config.yaml
d_model: 160
n_kv_head: 1
activation: "swiglu"
rope_base: 10000.0
rope_fraction: 1.0
bias: "none"
parallel_block: false
init_std_qkv: 0.0455
init_std_o: 0.0
lr_mult_qkv: 0.5
lr_mult_o: 4.0
lr_head: 0.00537
decay_shape: "linear"
seq_len: 256
MLP neurons of a small language model. Each row is named by its layer, matrix (gate and up: input weights; down: output weights) and neuron, and shows model dimensions 16-143. Each number is 128 + 24 x the weight over its row's rms, rounded and kept within 0 to 255. Numbers have three digits each. A neuron's up and down rows have the sign that makes its largest values positive.
Before each neuron's rows, "fires on" lists the tokens most often at its 100 highest values on Wikipedia text that the model never trained on.

fires on: "ay", "om", "ol", "sh", "it", "ag"
L7.gate67:082118095142127116146142131105158143201133108133115135148115151128163140167127124164134121110123123157102098133128141148142131200153138154095143115119136109104098120128167106130168135103105098144140136159154113159138140118158070096094113125146162130104117099101126114143112135099140128141096150119074144121149149101107122116103155129119102171184122147130153155110121151086141125145092
L7.up67:115101114143114110150146164136107136155135132157112072128112119125150115151124142091148150102162140110155163084121138126078092129112150100136111087119122111081158159128156166126095151144123073121119139141139080148105143146150162147144112130104137182151145100185112103127122161110112138148132115132123102126135118071085113106134143159169124163092108127122120119148131162119170142158110
L7.down67:149165147125115113080134142106113131112134118154121121097146103115079136096141135149131140112089112122135040091114163108087132112122130131162123100129127129122131132135115118154129128131125127099149119101089106156110108165098107163091110112133150140101148102125135116139115155164098062156081130163158131084134127193124126137118167169108174141098133103143109116131098104143146152143143

fires on: " album", " song", " band", "o", "ist", "er"
L10.gate128:114127139108118155137125115091119114078108119117107144144097130153118115125136115124158149134077123147166128108120124111142155100126133095144128114120076119122156137151102167149135192102170155123124125150118174123117088150134150195095079173087111102105154183112134118115111143127121118125129117103149107103111111132124129073092153152142106127146104141124146109131090173117131142092131
L10.up128:080142126140119112153135131097111104134130144122182140153122147146109082146090136137117136126099146157149079188110101080125180159100143113137129137086118164127151130140151136144120131106128084129136163175157122130137157140162135088137119137106109189138180132155114115118112128139129101154147172131118086135080149126134120128100101134139124118135182132095144081117113125136099143114106
L10.down128:123150136102106119101134120096127126123134111157141143163109153141119148133154153125164109121149144082170100105152117144163102120130100117143129135111173115091105142118098099151106131095133169114133198143107092136119126079130119109090129171123159121134135104138095125134139109155124102121131130081127125122107148143122128156138124132122100087147129115122181150153097132131097124114193

fires on: " en", "et", "p", "ier", "ie", "en"
L7.gate192:169130152143169154115187110144132083128134156132093154159126131178075108102113129092172154097115150166135112125122131125122126118132097125122113126128149110139162117154126117164137146155147143171137157141131168172096145109156148171155163125149113166091170115147111104106118094127118097109091144160128098166145093145130119121146118105174157095143110162106125130134109159140105119125131
L7.up192:083090127100140105102114126103179148122151127142153142135129073129134089111139140146207143147114145145155138126104098125162107115136114124197091173156089147109113124117155129133116133126139104161161085144143121101107127194147112147164116123108160107138131122119114101119111134156139118137160124105155147117136141155155137113128115106159193167126141120098151114119140133142149143094141
L7.down192:117154156163114124156147126136128142137091124117153174122114182132188159151134066109155140144140091142143133090118085134146110138082150097134126102097138157123085138160137133121101151146107170127110098112101132085171098128120137130122108113148118080106141075088143123113183120112123134088134112153134135126134128105132144146104139131104143118131102140165151131145161111183155109159104

fires on: "ist", "b", "on", "h", "eb", "er"
L11.gate164:136133116125140176167120119097144146113131164110137083148107109128160123122119136132123106124121208130114124172100137129144117145150147170123117130152090115112111102159132127119089107086147104106095136164114112149154174148116103158126103180097159165132147105115120111146125123129107156120148152127121126091092099138164130155118115173160094126156148086155136135143133118113120126115148
L11.up164:148114121111136106117107115147093095177163151153137103143152095134117093162142134123146118100089143127118070156129128100164139169091106098127110130141138086116148125163130091154094109104107108113130105150157105100132113162094116183117118175127146155112186172115117130113086114154139083137118149139149135097096161157118146158128123174162149104184131144134109134127146172161130152096109
L11.down164:153098174151145165135122123092126107176116120143100124111137162145116097128141160097124088131107125153161106107141126113147146115086141133123120130165105157110156127120121096140143178194143152149127113132126187131082145134120115139117130127125106102121160164115115113083128101140127080114144116110094154159157132090141158149121134134147133117081164174146164136095167160139105119114122

fires on: " W", "w"
L8.gate203:158180076105154130139189133135132127143157113167106115140120132081152133113128091162110127148099107105147127145133122136178097111090160134101125157110130134114131117136091147146142082115119129131121137134126125152156131130130113138119169148131134103133105151163156122100163123151104125126122105062146159122177132118130117147152121089119118126143144141128124127142097190089155134083129
L8.up203:134101132135083128131141131108131121119132150097108124143170148108119174144091155131107101124123125140109125140101147146105076158101126131138115135134169117098120121119113125139189116123146126128107195179175132108079152128101112123133145143156169104120128155101099147155122144125158110108099103189121136104120165175132085161125120117144143141128150136163139142140088118105135048172170
L8.down203:138138113127117159104161138163145117122129117152121125157125173109153111145144122136136151121152127114093112071134147137090114144146140099108152099121121176164134155112120114141149113122115142120138124108133069168180115079147152083124147082096138164117155139140141139088153125137139149139149138083127130137116105143110157113083123141102137140120224089123149178181153110141117112108139

fires on: "f", "p", "et", "ver", "ter"
L9.gate241:149148101097119090117135146095116099107120154086121157131135126165170111137138152102166132129112130164110132140100137087113103128115103139170137098129150148141129109131068144140130125137137148142108135157147143124129135128145176126110160112108121144116093170165126147104170128106137170088165121159177120140108150122156117145096132103130161154109119166125074116145107135188111171153125
L9.up241:131097128099121142116125137148119131120109101132130171112134115116141136167111140117153103106122122153101078165175124134127146163094139061190110123157139106088131134157146140133144135148119136142118154113157140096129152151143112111125145119149128156123144155177083138106144125092150094097146143112105149108167171110139102134114144119104139142086153136156148138150123094148152131134105
L9.down241:075106138131098102117102112191129097149116105166126114121128142116069129145162105112142124061171115152137117083082110130103094122139106138111127083143123142140069119130072139140101132135109156129134162113090120132171113155115096123159092097132118103124148098132165131150131122147139124114113129110126152123142122128149120130166157105111119085147101162137149143139152094122124097103137

fires on: " as", "an", "ian", "ese", "est", " and"
L8.gate113:106106094142119119166139131103147123109164118118114152130147083141163147101149137147122140123110154111133112150120128116067099144137118141141118160101129166142105147117182140108164110138142146110136131133172161172100139165134120103126142103093148141147161141071126112122151096104102163172112141097124125177157126111147093124129145105131110137157115164108125153121117145142165133091118
L8.up113:150126142145114109112119138128106084105111074128121153116156086132071157151102118150133136122152106099144128124147137140128142086138125126165106091119092124134109078112147124128134151119081146133138131184127148149122146158154103097125092098132177163110166117183154080116145129137133149102130151128111140127136137148105191135141133135168105124140112128130115088202103139099107119130143
L8.down113:130136135093135072042085135099145141170124079142107143133080143142110171090099090119116129118124111135106125129099105097113070154101129136120121134115119145190091120122132131120123117125115133129100121099148119119141109127135142129139089126125140156128121154156152103113109146124112139089117169092084159149164108192117170131145121156121116143104087103105135118136122154140094100136143

fires on: "m", "r", "l", "b", " br", "ar"
L9.gate198:111158070093138120138137109135136128165155159163130109139139159135140122134106173102153089117153145141128121118134106084139142118110108108135143156170094123128099086153144114127132109145079112169126106129150069163121090098130109130112145180122131142100122109163101129111116169140119149100127131138127107176089125133149148145112152158108125123143135163118115148138143115135184104155084
L9.up198:130159089162115131120127149139092125143126116158128120198116136115131140126130134107167159170094126147148120180122125094118166133106105127146121173134129105085124137170125103166138124138141096155121114116141135174123117109129123128149155140089117129128152178102087145153124165117114109126125117155143111099149116132127157130080110130151136131179166075120093135100125176103116170169112
L9.down198:103141130096093140145153134113145077125110160116149096113122105101148083158140119084131124117124116104135148055125154123126136151126156138142121104146128121082092093094118100139144119150113167167134145144148111161152164133151181138124098175163143114134098106111088106100168148141122117147143091151109172161126148111172137119123175114094114134105079124131137108103129150083108146140142

fires on: "i", "ist", "ti", "id", "v"
L5.gate9:144078151147163097173123062137235099183162131117127140147157126113112133111141115125140136107139138116119138168166139160142096081136124177116122124093162122118073138140144134123135108117156159091125124153146132121151128110146104112114117129141143154146082106136143105103150131135149143156126134106143117159118085108141083091101167148135141108166106129151143116122155117123146096148180
L5.up9:091128096134112128138172140115074143107159153068111140118080114136103145147116123117117145138101147132134149128077133138177149083104111122117157077162137090128132129098161094138160159148150143150122120144158139124090135147104149110106127144120123143147129138132106135156183087173140161148090103129139126129127119119089164134114110172108125112122114118117112096175158133092112105102132
L5.down9:099148144122116108120134135127158135127114101129169110120117144143094106141111126137133130136127156140133106111150122152100175103124154180141138090148105119157145094128122111126183154126108137166125123116098135120123107109110123100113145138096151124103096117112145123128142101099104178143108098108150091113116094115123135184125163125122108099143137123131109156136160133183153130124098

fires on: " Cent", "k", " J", "-", "w"
L9.gate170:150160130109160140135169107134147126139141125190095095107151129155133118118120147069119137127143112138121125140116138119130135121105139134117094118107146135119176087103110159120139118138139143111153127131131130170147102116073157138051153080131168104118094100116137107150087139171151149137134123139184119200111114125141131120137134134119176129139138130124123157164122121127134139089187
L9.up170:116118102161125125172122150104086163117116115094134129090156188146155149126182119119141104129166112147091147135150163114153110132118124131086097145114127156114134095123102160082152130079134118094105120166172168123151164116117122085091134098110156105080133114142127160154142153123174094117141112149155105093091112133100135106134119126104119129117079144116115135132150125132114089106152
L9.down170:118108109152099169139154109146100138165111120143131125145137167120129150155100123181142160137087121157080104062120114121072152158087174104143107132109139113139107135104157134198137125143095112131130113130084152155153120093108136118114142150129154135144158130114154152099115115156108117110139124114141141125107139119117156078137076140119119112127132084123143112144131132125128113089185

fires on: "ist", "er", "eb"
L9.gate189:110144111110129141107125136147123105116126131126150126151116108163149100112143112118169119135093115094130066127152139181127196124111120139087140125170152095103176153152107124151111127108128149137120096123141133096150093137115128129096081150119138134126165108110140168107100127144126111147169119116159123136126125117183122122099173101156114172118126132104170111165095117121113125090163
L9.up189:146144106105113107144115161144082117096181076104180144130146165144086153129095138093134134156131159120135112116099168143128154164145158091106163156141151107136146144136076110118113112101108118112166101150117136160091103149091162071107142119128082131144156131151169149120099086167135110168124130109117155153126143105124134121143085088119122138161140131117139148122121159111132091132116
L9.down189:127114140154132166137160120116109096130114127113092105136154102138150174119143134146108125104136149140123136100117134115100118148152133136173135131107127156124076193165151097127112111182151120072127109155102138118115187129156119161129125117128110144123101126150085135184164142110140119109130131126112162131099141133133115142105095169091143141167117170128103130122105087112136134118126

fires on: " ro", " bro", "qu", "il"
L7.gate206:117136121118092122183113168124179122119126122102119175084107104183160170165118113123159100159143078141108089142124135133135134182111155122100119101152141135142124156119116108113146161129121181104168131109126105132154112081140079140127096121134083087150119122177124131087147122150138160111104121143125141142082133107134140110136106169140103150125137100097118113109119115133149135120137
L7.up206:152160116160124179135122118108117131095154113116119141142136119141120144152114135097169092138145137168133128096139111129121155122133114107140142098138154147088117114125126163148116095100116162116114143120139130142111118115092128136112129151111082128113109116139163166086121160146120129095112099116168119161132140126115100135133110144085112138120106122049094144110150150107107141145171
L7.down206:115104133155139100105114113113145141141087146099140130120158123152113146105178152138116146141117094104135091103073126113148164146144184099140189116148126128143149155127101148148157156119119120103173104125114123156161105077150078127131145154127117111119115113168123171095150145125145145137143132141109144131138151161118101161110157130106115163172128085124113075126122155151158111143146

fires on: "v", "il", "qu", "enn", "ass", "av"
L5.gate246:155131119113081140139142105109142107138116112134132131093112173114109138085100155149139176154149169118141107104119109154134096098140122111150130128142127137143124118107144099150164149076130131093117101115134154139153134139121194109123145106120089099160124153148124085106126154159134141117139149125109117135130130125143084127155122198117144147086185118123113129105148136115088150147077
L5.up246:137104139111093116141196098091074113113142126082144135106132125171150123129153102110119101149094131148129109146146096120117135104131121122115114117109145111076110112114121074132110127133132169132155110126104159089098162103091152109094138133157141147131111160157129155104152122105151119149114118130131141150104149107117088148110092176154112111147122151083102106096169119103127102106128
L5.down246:144123117168131118124123113144092112132136123127142160166180143157109093148085145165118123120095145115098107110089150125161128128107160104136146122116120081122169114087128151099119099108105139143159111101115171160173144122180108141122150110106108093163118147140144168130106131117134065133140110115109145093147109131195122088125142117132138116158167135138148099127144137132161170152159

fires on: "le", "l", " resp", "ro", " le", "in"
L9.gate282:123117106123170087149103105183169160164125101111120188136144197136112123145147131094101178136097116101143146140108097098135106161132152109123106166126118143119090105129124111158165087152148138155125100141153093105103128106131146136169134145110129140109144156167158133107153098114162114132157136118108123194148124154103128134116129138106078131170129122099121130122110173118121164144159
L9.up282:160129112129120119116122130138131132137117093120155160197122120121146169144112119096187142134152093054125126117098097172116118161193142121112117153094123146116041132114104111074146117161123141140139104107125152104138160131132153137132142112117101108135092164132165093150143164119163134106127155111145120130134136094140114139126121128157118150095134139158135139097120114128129123099123
L9.down282:156106108129143132119145130062153130115145103150146142156114129136133113131185131122097124115112156139162114086118090117095105080126108097094141155119144136113122101154094087187145112136118149114078118095156127118113119147124083124149137118128113140151137172096121117086075104166099138091142123115124155128107113149118142154108097127128146133134123155159137118125132128103147114154152

fires on: " w", "p", "hen", "et", "te"
L10.gate282:172113124134184156131133170113147120089159122162134173148155133120112184156119172097161171081128124122130115135127129105152111145142122120138114086198140103117091126157147146096092164151123167125115128143129137140153124146137114096117158103181086101128104112106149160148133125107135104146100133126137107165132121146115119143168103104135112124150106156139073118126107134125134077119139
L10.up282:083134141148130160126139123109164155134146120187116165130138140089084099103147098143145159125113151155168125102133127122158131131106099127100083116175131124157129115146142106144128145111104174161134110132133150128136153154151129126133130100141095159098162133143105142093117125103139112125125143149119123169125149151158153161121142121142079176141125145104169154156154121132133156132113
L10.down282:148171106131051104137111117116093134164113135180098145131132170135137124106147066089138113141128136122111123150166161130114158118126151129150092136127142107114139117091084157146096122153142135097126116124136137151136135139122088126157132137135148150128138093145158092100122136148112147075171124129132131085114163121120089114145116167128111132137167113131174106105124109081156097101115

fires on: "ar", "a", "ay", "as", "an"
L9.gate225:085098148141146134148070145103135128147104109135122133140173158143164124194144141146140105117148117145141127136097139114097168131120182114150117133119111156136136149137145126102128111111132149143123115117172123067121142115132171133101147169191180105110133147138135139097110136172155117115121123126105145161111128076137125155138146186145141111115117163115089174094100158116131103158138
L9.up225:120133104166157137124128143104087158141122136129125135161131153150143148131132160110134110101117107106163153145129107097085139113133107098150116169157088145097087105105158119158113151133097091123163147102128119118122119113090102113118116090141112126158087124114109095160102134162129102134165141083153141112175120116113117127130142156150177114148109111148142111183092094102164165109131
L9.down225:119135137141158102109071154150115104138155141133117128137117149128105169152126142130165112146145148110127111113114128113131097100123168143143167112108148186116156109122117087134155129131127130124166107106109161112125156139164146098116101142120131126119142138137057148133123132096126161156103142168100170160144102103070145160117078148151106105138167126102112150121126135152130114124135

fires on: "at", "c", "it", "ac", " sc", "ad"
L9.gate289:123128138132133114120165146172194157118114123141084139113113103089094143130125133149114120147117148127134126172130135105157129144138119154137095166120116105133081112144153159103102163123130103100104126102162071164076147102126114109153126111097110143138124134120134121131106190122165130148082133115098153148131144135119110134092103133146117163099110119171153169095121133170103166090126
L9.up289:141135137099201132175140167127157135130124119152142159136140159140147101154170099098091116109115099131084172130144084137096150131121115129171063158165118126134142115113118142122102125131125140087112109137185080132116146146129095120131140097102107109158139131142155087139129153102110130092112160112112128149130179134130110134094122141130148166123123102173121143134172087109155125130151
L9.down289:159154171136091183158161131101112179131116130136146139152129090181137107133162138131145133137140140133148099128177152156150112119139106105121116156134115152135143099139135096144103143102138142139131149091107116152138135157158088070115175138078137115126130118103141117135137124109114164116151131134084105127113087115117140163115131133102110103134096086101133115122127106112154150194152

fires on: " eng", "her", "or", "i", "u", "ol"
L7.gate86:121151116168101126139131111114133154145155120100128127095108152082129151079146156138105105134114116114077175110159120125165122111109126153130109070121099168134133134118114102143153149143132108117131090119130117145136112123156134117150146174085193121125087113118102132135087181133157157123163132135156168130143104070134128104154160130137132150124138111107158133117147128112165153149111
L7.up86:128146117119133116138125121149146114102160137123136149133123136127107163057135111155133117134125146140112163068103087192143129120099118151128147099170148149126137129113161102149126133133130090132170109148105081132109159132154111127128099142127151160145107107086148144171154169178129121122111085132105117134130129094168151103162163131087084120129102150103148129091148135129146109133096
L7.down86:095139111121130173133129081132141165147148109115117115156108095116113132134086108087120169101127116113105113081157139125158137174107140108140114137142121137101149092156122137134140072096148154081127128149117136156129117124125122140136139160094140158120101128164057130137137146153096121149137122160173120116101124144119050153083144158080155138133130099146130134141153106153146145121129

fires on: "l", "L", "ar", "i", "all"
L5.gate29:136146103119137143164129151175137137116183172129120134119098156175149118128118173143111078141137055130113152092136136097111126153121105143123141133161102122132167126093162126125133149151107105142107120188099086134095168140150154144100125160136120132108119095175155102122120102108096094099120116137141114153131159122145180113151104145139094118164146136134151091113116125148158099126138
L5.up29:159149127111114136116118130150125162140195091134108151156162117160087142150093117131193120147120119144120156123133148111154131107090077151117149198142128128127111119135126151114113106150143147154126145159126114098090131085104149101142139142105152146157098143149121160138108105142103146120110109133146152163121120123145110141120134098110168166178137107115109126122143179094161115139153
L5.down29:119081128115136129122114132153133131122110108120131164131149125142134136086138105126118152075097131112152136136128152127124098110155147085104133149114107136106122140140135131117097153159113157100163146144124152132166122140081131093151179142130106124124093098136149132182124138144137128133105131163151183161132119123118078191152160124105137170097143124164149149128124112176135139128101

fires on: " Sh", "sh", "at"
L2.gate107:118129147139119154099129164125165158110104091098106113128108119121175138119117129153133118162077138096123130130074163154137109169129137109149113122133181163140113156145166093149126137158109141112129132099143155134100163141111148110130135115120123092109163117160143119152076171152131110112077146127079106136145121118145105171115160121121118109095115128131126117109137125126173180118103
L2.up107:168122127063162136102133186117167153110145113128146121140115116096112117163148147127105121128084106128108193130129175111127118175114117120132098118123126181126153100152157146135119120121117119139128152126117102134163112151104207167119125151113104133119130163107094091157128118113142111087145126121104116136108150144122137163148150159110114110119134124160138129115111106153176124143115
L2.down107:153176124122094125105124135099150131130132180135156144152073124141077108136090178144098141132154125120126182186097123098168141146131148134146153125113099090156125111092106158090153147140133114136134145177136104111148131095132145122161094118142127132155114120138152108160109135115090149094165147058061147158153120151117130130141113159101113077146133147144143148142122129122150142114108

fires on: "ar", "at", "ad", "u"
L13.gate41:161104130148164110146073148124154147116135122113146149148151171131172134120109100155155127118128176142139134117115157131147182088132119143159106152112161134103141156118141113138072143150097107124130116142176117098107086149172125123090111130126080113119132128138124101161128166140084126099125155122102121134139163136103116171152118140128117120124114188174107121124113106151143182113156
L13.up41:094124148127156132123097161123150140101150095123145098129109134099112178078100133106117136168124121089125137088103162117101152140119156134130102091098118166124148145166104121148107101144107160149153108149150119114126144103156146128131101131110131119143092151176092130138157121117138185146125147109157151143168111128159134160094154144111098173172155096138113118124139113143132165166140
L13.down41:133116128142108156141048112124119125157149141178115084140116108136089148113100135110147100088158134117137098115134089137127124142141168136155175117169095171124125154097120109111111118098150165154144096092093102071113155156111122097135133158146109144141164126108146110107118086143110098094142143148110105139126140113078133163159104141122146116141116128117168157138111145148145132155114

fires on: "p", "as", "ag", "ug", "ar"
L2.gate241:119127145164111131104140104109149143152108130152142137106105133157143146190120146125160133085063126133157116129142135140097195132124158159133127139112074137146081163135125168168157115119127156098149117133168156127138104144135185094137170109121161126126124104127085121104128122170108121114080152123159128136119115137117124128111191142115128131131157120126141133116145096145090125131151
L2.up241:127141143101088140155129083108126114119177087139100154129131153134170118107151167117145093137110081145154140163177138094126107107147137119130112105153113134122098162123092128129128111161147081155125139160138127130151145137168153121124126118127181109119095144141094120145123130131140098120111108117143162157138150108119185132125140090105146125117070179094107114124093109172143143109166
L2.down241:121126133153149146123121138115156135119145108137119139180123126170113130133109146135101199145148144109133121116143112100110101104141080114110156114118117165178126169128090125153150149115175110094091169116137156119121136124121108064129135152096145126113153064131116143166106150113144144143122123137070141110099136142090149108123107155160100133112149110138094150154143095090161121132151

fires on: " be", "elf", "ur", "ever", "ors", "w"
L2.gate32:119158117127132116140130117146111126105137095103131093131071156120149129140099116138106130110105099122137149152167084106139096136114127123126190087109127109148148108126096140110153125125146136117142141165137179139169142121101100125123132169171092169075076119164141150114113132091109100081147079142164150103134111137113180148160127143097119118148196109129121128132143115109135152119129
L2.up32:125153100113142114129101125167160142158126160117145119099082115137144146113165108149104144125149150134102118145159135096143104124098079094139157099123159164136116078131115089087133144125151170130115114138098123104121126170114111119143154115185163152157106140133165107146103167116197136085076105122125139098128132135127137139139156150125103131133166126116109096102155085080136136128124
L2.down32:144155088093093151134169147127097139126163120092127157081097155123132129100114149133142144137122085141082114114125157121156101135116119088163147130149109153153121141117136138158127104105100140121158190128142097169137124133168143131120130164131110123119137121143117107133128144113141139122174158094138139142111104172125116126124122151090116090099130143139106115140202144111100118145093

fires on: "il", " Sec", "ec", " offic", "er", " cl"
L2.gate67:111092139111105129138141140122136210123123101109154096136108127142166126117111135154126137156126124133133107121173126092105122102113125148130089104122189181160157183118144147089129139131187112124115068125161148162107133178144112107121096136158148120109123061118120135148147123136122123150110132129151152166152121086150130076132095119131132137158134120141151103138131174145117119140137
L2.up67:109087144159132168087115103098133145135146133129108109134168108128081154117138115179145102125111144136144147168127121146100150103170139112098115115097131125132126156142105147146108123130142103135085121108138108166123136146149110139168157087146139110168169125119154136160043139111124164137131118146144148129155125083145100113156163126118150090072148131075144104124129145140137132130147
L2.down67:157128147141148141155128150118110145124139121097095147113184134179097085095122128101145079096098157150120174147104135126130142101129135122099117115120142161093081187178129101141132128106143080122105100125160120127121143111107146080165122111138133143105108090118113106181166123101093093102124117133149143128103114165155120141121078137071096117114081118109155120130135113131104149123126

fires on: " pre", "re", "if", " his", " Pre"
L9.gate180:178107109122098095091116122143146132140129125153149160108113105108153175110144096103109132151125083130083131117185123111115140098119127143140130130103069153143114137128151122179151148138141157129148096132149118123128134178111145113141145126152090142069109131193162090153152103095126152097139110096106119123110129155122096142149106129160139129146122146140082136180106110128098161145069
L9.up180:152130150139091097110135130118133126128185129095134164130147165121116146133144183125143170154138127123129161142129090111146125122094140134139126139051120127139138135108103081146133127124138185110133128097116106115103155122116110100071124130148102143115128109131120116132169151147131123119118151113154102144136122171118193104158136105153134199134113135124161146131097134100131174153125
L9.down180:074124137125190133089105110166116104131113180144086119110106126175117142149114157120105141103098091108106091096144095085100096130159101105109144143098117118140082159170165140103120120174162135100125112094110128104118123182094123117116110147128156108114109113111145131157130177134168127175110096113137100110122163127135095124117143141134116121104124126112114147123115107111177109125114

fires on: "ro", "re", "ol", "us", "l", "o"
L7.gate270:156107121124170119147122178111132167114099123118152154068121192134166119121146140108121131144145122104127129109100081132095130135119094131089134170075115100160103133189101138119118154136119119114119119145142132122156092107155144162125141176125135110103133141149126132128125162077143078109152129067106132140140159098128125129094101139119136121144114164164143121145125115109143195175164
L7.up270:085124143092113107105112156147151122140096131111166128116122103146157103124134134115084151102107088119131106158078088131102089139130141130106129153141120144130120122110155153138110106163125140157173138134073094113138081120131114101120131135103109142100096115139160101138137155100138082117142171144130129107144105109133109129068138110115138143163104148122167110154095150097146129131128
L7.down270:150143127139157122120140114099112103119101108133068103114141134136141136172147151124103184126141113095091129098147155117126110138130150101146122121107138161151133102149103142171120120166115118140120117121124140147094122160070120111118160160135119093123192122115156096164113107126152124092111152092152150173126159147083118140103155102137069144106129099116088163148109119102114094146107

fires on: " Sec", " sec", "ec", "et", "U"
L7.gate49:114142129107112140168157117107104155099130126128142136176093122149140129055140128137143129123151140124159141105163116141110125144121143135101117073127119176137142130114140142154128107140134143165122123113163104154122107176112131144146110125138131158161122127159150122160152154105095102085084129110127094105153133136129129109151117123114097107135097133119099095193146164168055109116148
L7.up49:142150129128105112107173143118142157143122090123128127136134120157151118070118082121111124134126117082191157118106148139120158120160194118129134099104099171136123137143141124141107089138123131213146107135143116103072114124138116120120107070169152160146144153139135137164148140122164097106123167154155132104132107128123095133152072121116127136123146143091149167084112127179127152141128
L7.down49:124105136075107109148134096128089142148142146147150152124177124111127112168121124178120116141107116122124183139152100101131104137125088152116166146145168083141096122131092123139079131138115130077122127126102129088161141109152155150135166164129118142129097085106131162086150111131140154103128108090113138141138122153149071132124152099135134110129106105144109109130158157134144116157136

fires on: "y", "ar", "al", "r", "ur", "er"
L8.gate290:162104132130181147106181094119103142141164116170098102138108173156143124127130121120121124086127161147136091105130112117136177118092106142155119155156143102151138150128150133116142104096113127111080084134128165096156165153119122126167126117108131144101114152140126138133139123121085103165128139112105111135149112125102097114101196117120110118105115161184106137177135119115134166147097
L8.up290:165127143149141155115121170131150150170136072118124121147116143172153137097127133142122125139128125126145092126117105141157141082142130118169127106095176095119112124069144124144141129118125125141140149127137137135104094088173097114125105125143132170129077112152155132121129151139080118130132103114115161085081128152093107114116157119095123149122098128123126103143165114151152166179177
L8.down290:147141133101147182142109175122123082109144158129133141131177126119148118121094118133110142211129099163128210125128146093124091124129140126092161140096107137131119134094150117119153140155115176096132177137102114136132140109174160138091074136130177159129125135114110100139111151131120138121119128147104174120131151080169158131145122116155105152129108153156098110146156117107119102116162

fires on: "w", " sc", "ew", "c"
L11.gate71:151129103130136115117147124093156139153097114139125197133171152124138117152127142125124157149118132123119150122111109106170111098085113157100138150128163126151120109117149133110129102145158134110167145184135102122160145148079099087134143130124133134109150139127104166120146141176119091165136127170163115142126140152146086163121102162134100146121155153126106129134149178066141111169157
L11.up71:129117112126088113147141094146159143135094166115102163108174128099135124149112140072129132175135119156126147078112114145078119102078077127104103146074135124106152083115107124114130113150194072126103147128123111115153129110143144119136117128095125134135122131131108185107116126143135133146100130142140092137110085143132112152116091133092131127144097113113147146153144135073152163110156
L11.down71:124180111128124159114157181134102134172137113159098125141116127106107091122124114122111104118081140166117122150113108088086176115160094078099122146095110139140110134100131182114128108111138154145113137123118148159132133135113125094124144118094145105086182122145122151112148144132127123134115097109130162166082169176123132135118169134094131114138128148125136103128076169152154133102189

fires on: "o", "ist", "v", "il", "as"
L5.gate69:143121108138147141174103094159126141123134150114132106129139155127137113096109101167121115117086161137125125112094094116159133148098131124127116121088069135103106140147191118133118134164137120116091119092127158103162097146122128124131131058162157139142141113131140162091155163152103167111130127159128166169083133126127156204088114098114121104110088135145158145123170126135102088127145
L5.up69:099174082129134119111131114142146110127116156114118135129069134131106136124074170146135129122100155140110172081108128068158127150134118118109127090145096155137098133120167113102165138120061177115111116146135132166128148144124115144137078135144148153172117129133131149149183154166113145098149138098090121124112123138159143142153073141133124102136102080122102100130141161134081095133126
L5.down69:119131110148136098120092111154072135117162138148158138136126132088125158149094116106117143117125141106143122126141106117132125134087102130151148161131128107137112103130113147122115119174200112074132134110101105141111118106143106113144151143103108116109076106134131172171156110148154136140117087132163100184144136095128133148179137106106114090127147178108135136148144139064112120044102

fires on: "s", "ed", "ar", "ay", "ag", "ines"
L5.gate296:131107120168152114143125110141168119147130099179122126125134085125152158130142141116127135148085150110146130137113182082102141122116091103123141112074153118096102111095121134173156158091125120130161152127152169101113124124153120136124111144141146133143160100134121147097155049144129150169160063137139152138104137103099108101120168137149096109127127123144091149124117109122143107151101
L5.up296:098151141129117106157128108113133169089172171098116126158175139126120150135142131135148106082134134102138115150117159158107111128089133155110072127139079102156182115147123120123097162132128105191119121105115137134111132137162113149140109151146150143134114112163100121170134118176111132139108095166152139139089160150099131107119160128132083145134152152104176102143106105137139124148161
L5.down296:137078139124123128082101092141170098105132140127156121143167117115139091128156148124120152133170136098158136140118101111069111129116157092153151108144119145128149140144076079095109164147126098171104135147128154131112096171145131125130125103152150086089116120147112165129130090129171122148142087079115073119109142126151134106103115158147096139152138134125110125123102119133172122120154

fires on: "er", "ist", " player", "or", "her"
L9.gate52:114193139086113133122168120143106114087136082122134135132114154167127146132134112114153123161127142120155124114098112151169126134098151110137094134128077091101120125151112123125128150093110151123095147160146137171110112107111152133124083145089151128158080101160100083138107143186118104174143139126127117102100142152161140143107140120153125134184182098131105140154108149101118066071123
L9.up52:115153152072117149166147124130114118091102130104131109148136115136143133121154100121136113161116118180139127114128108118155149106149161121129137113143101106159123149150105108155163122148153119135130144146166128156146144136062106160122118126120136146108149146168114148126114106128080138157166156162124160092091111160112134136143091098145129136177149166129130133112121129115151175122126
L9.down52:124159122087147110121124085115113132128100126132159124149122173145111148113112173150130155127153160119144136130083101140130138170109170134113069131168143127127192139123138127167159117131120155111121112173159129162145119136164128147139133122087112139153159139115101113142106123137133130126103081119145086142120102131140152154121116123132133135149130125144126117132082159123103073082173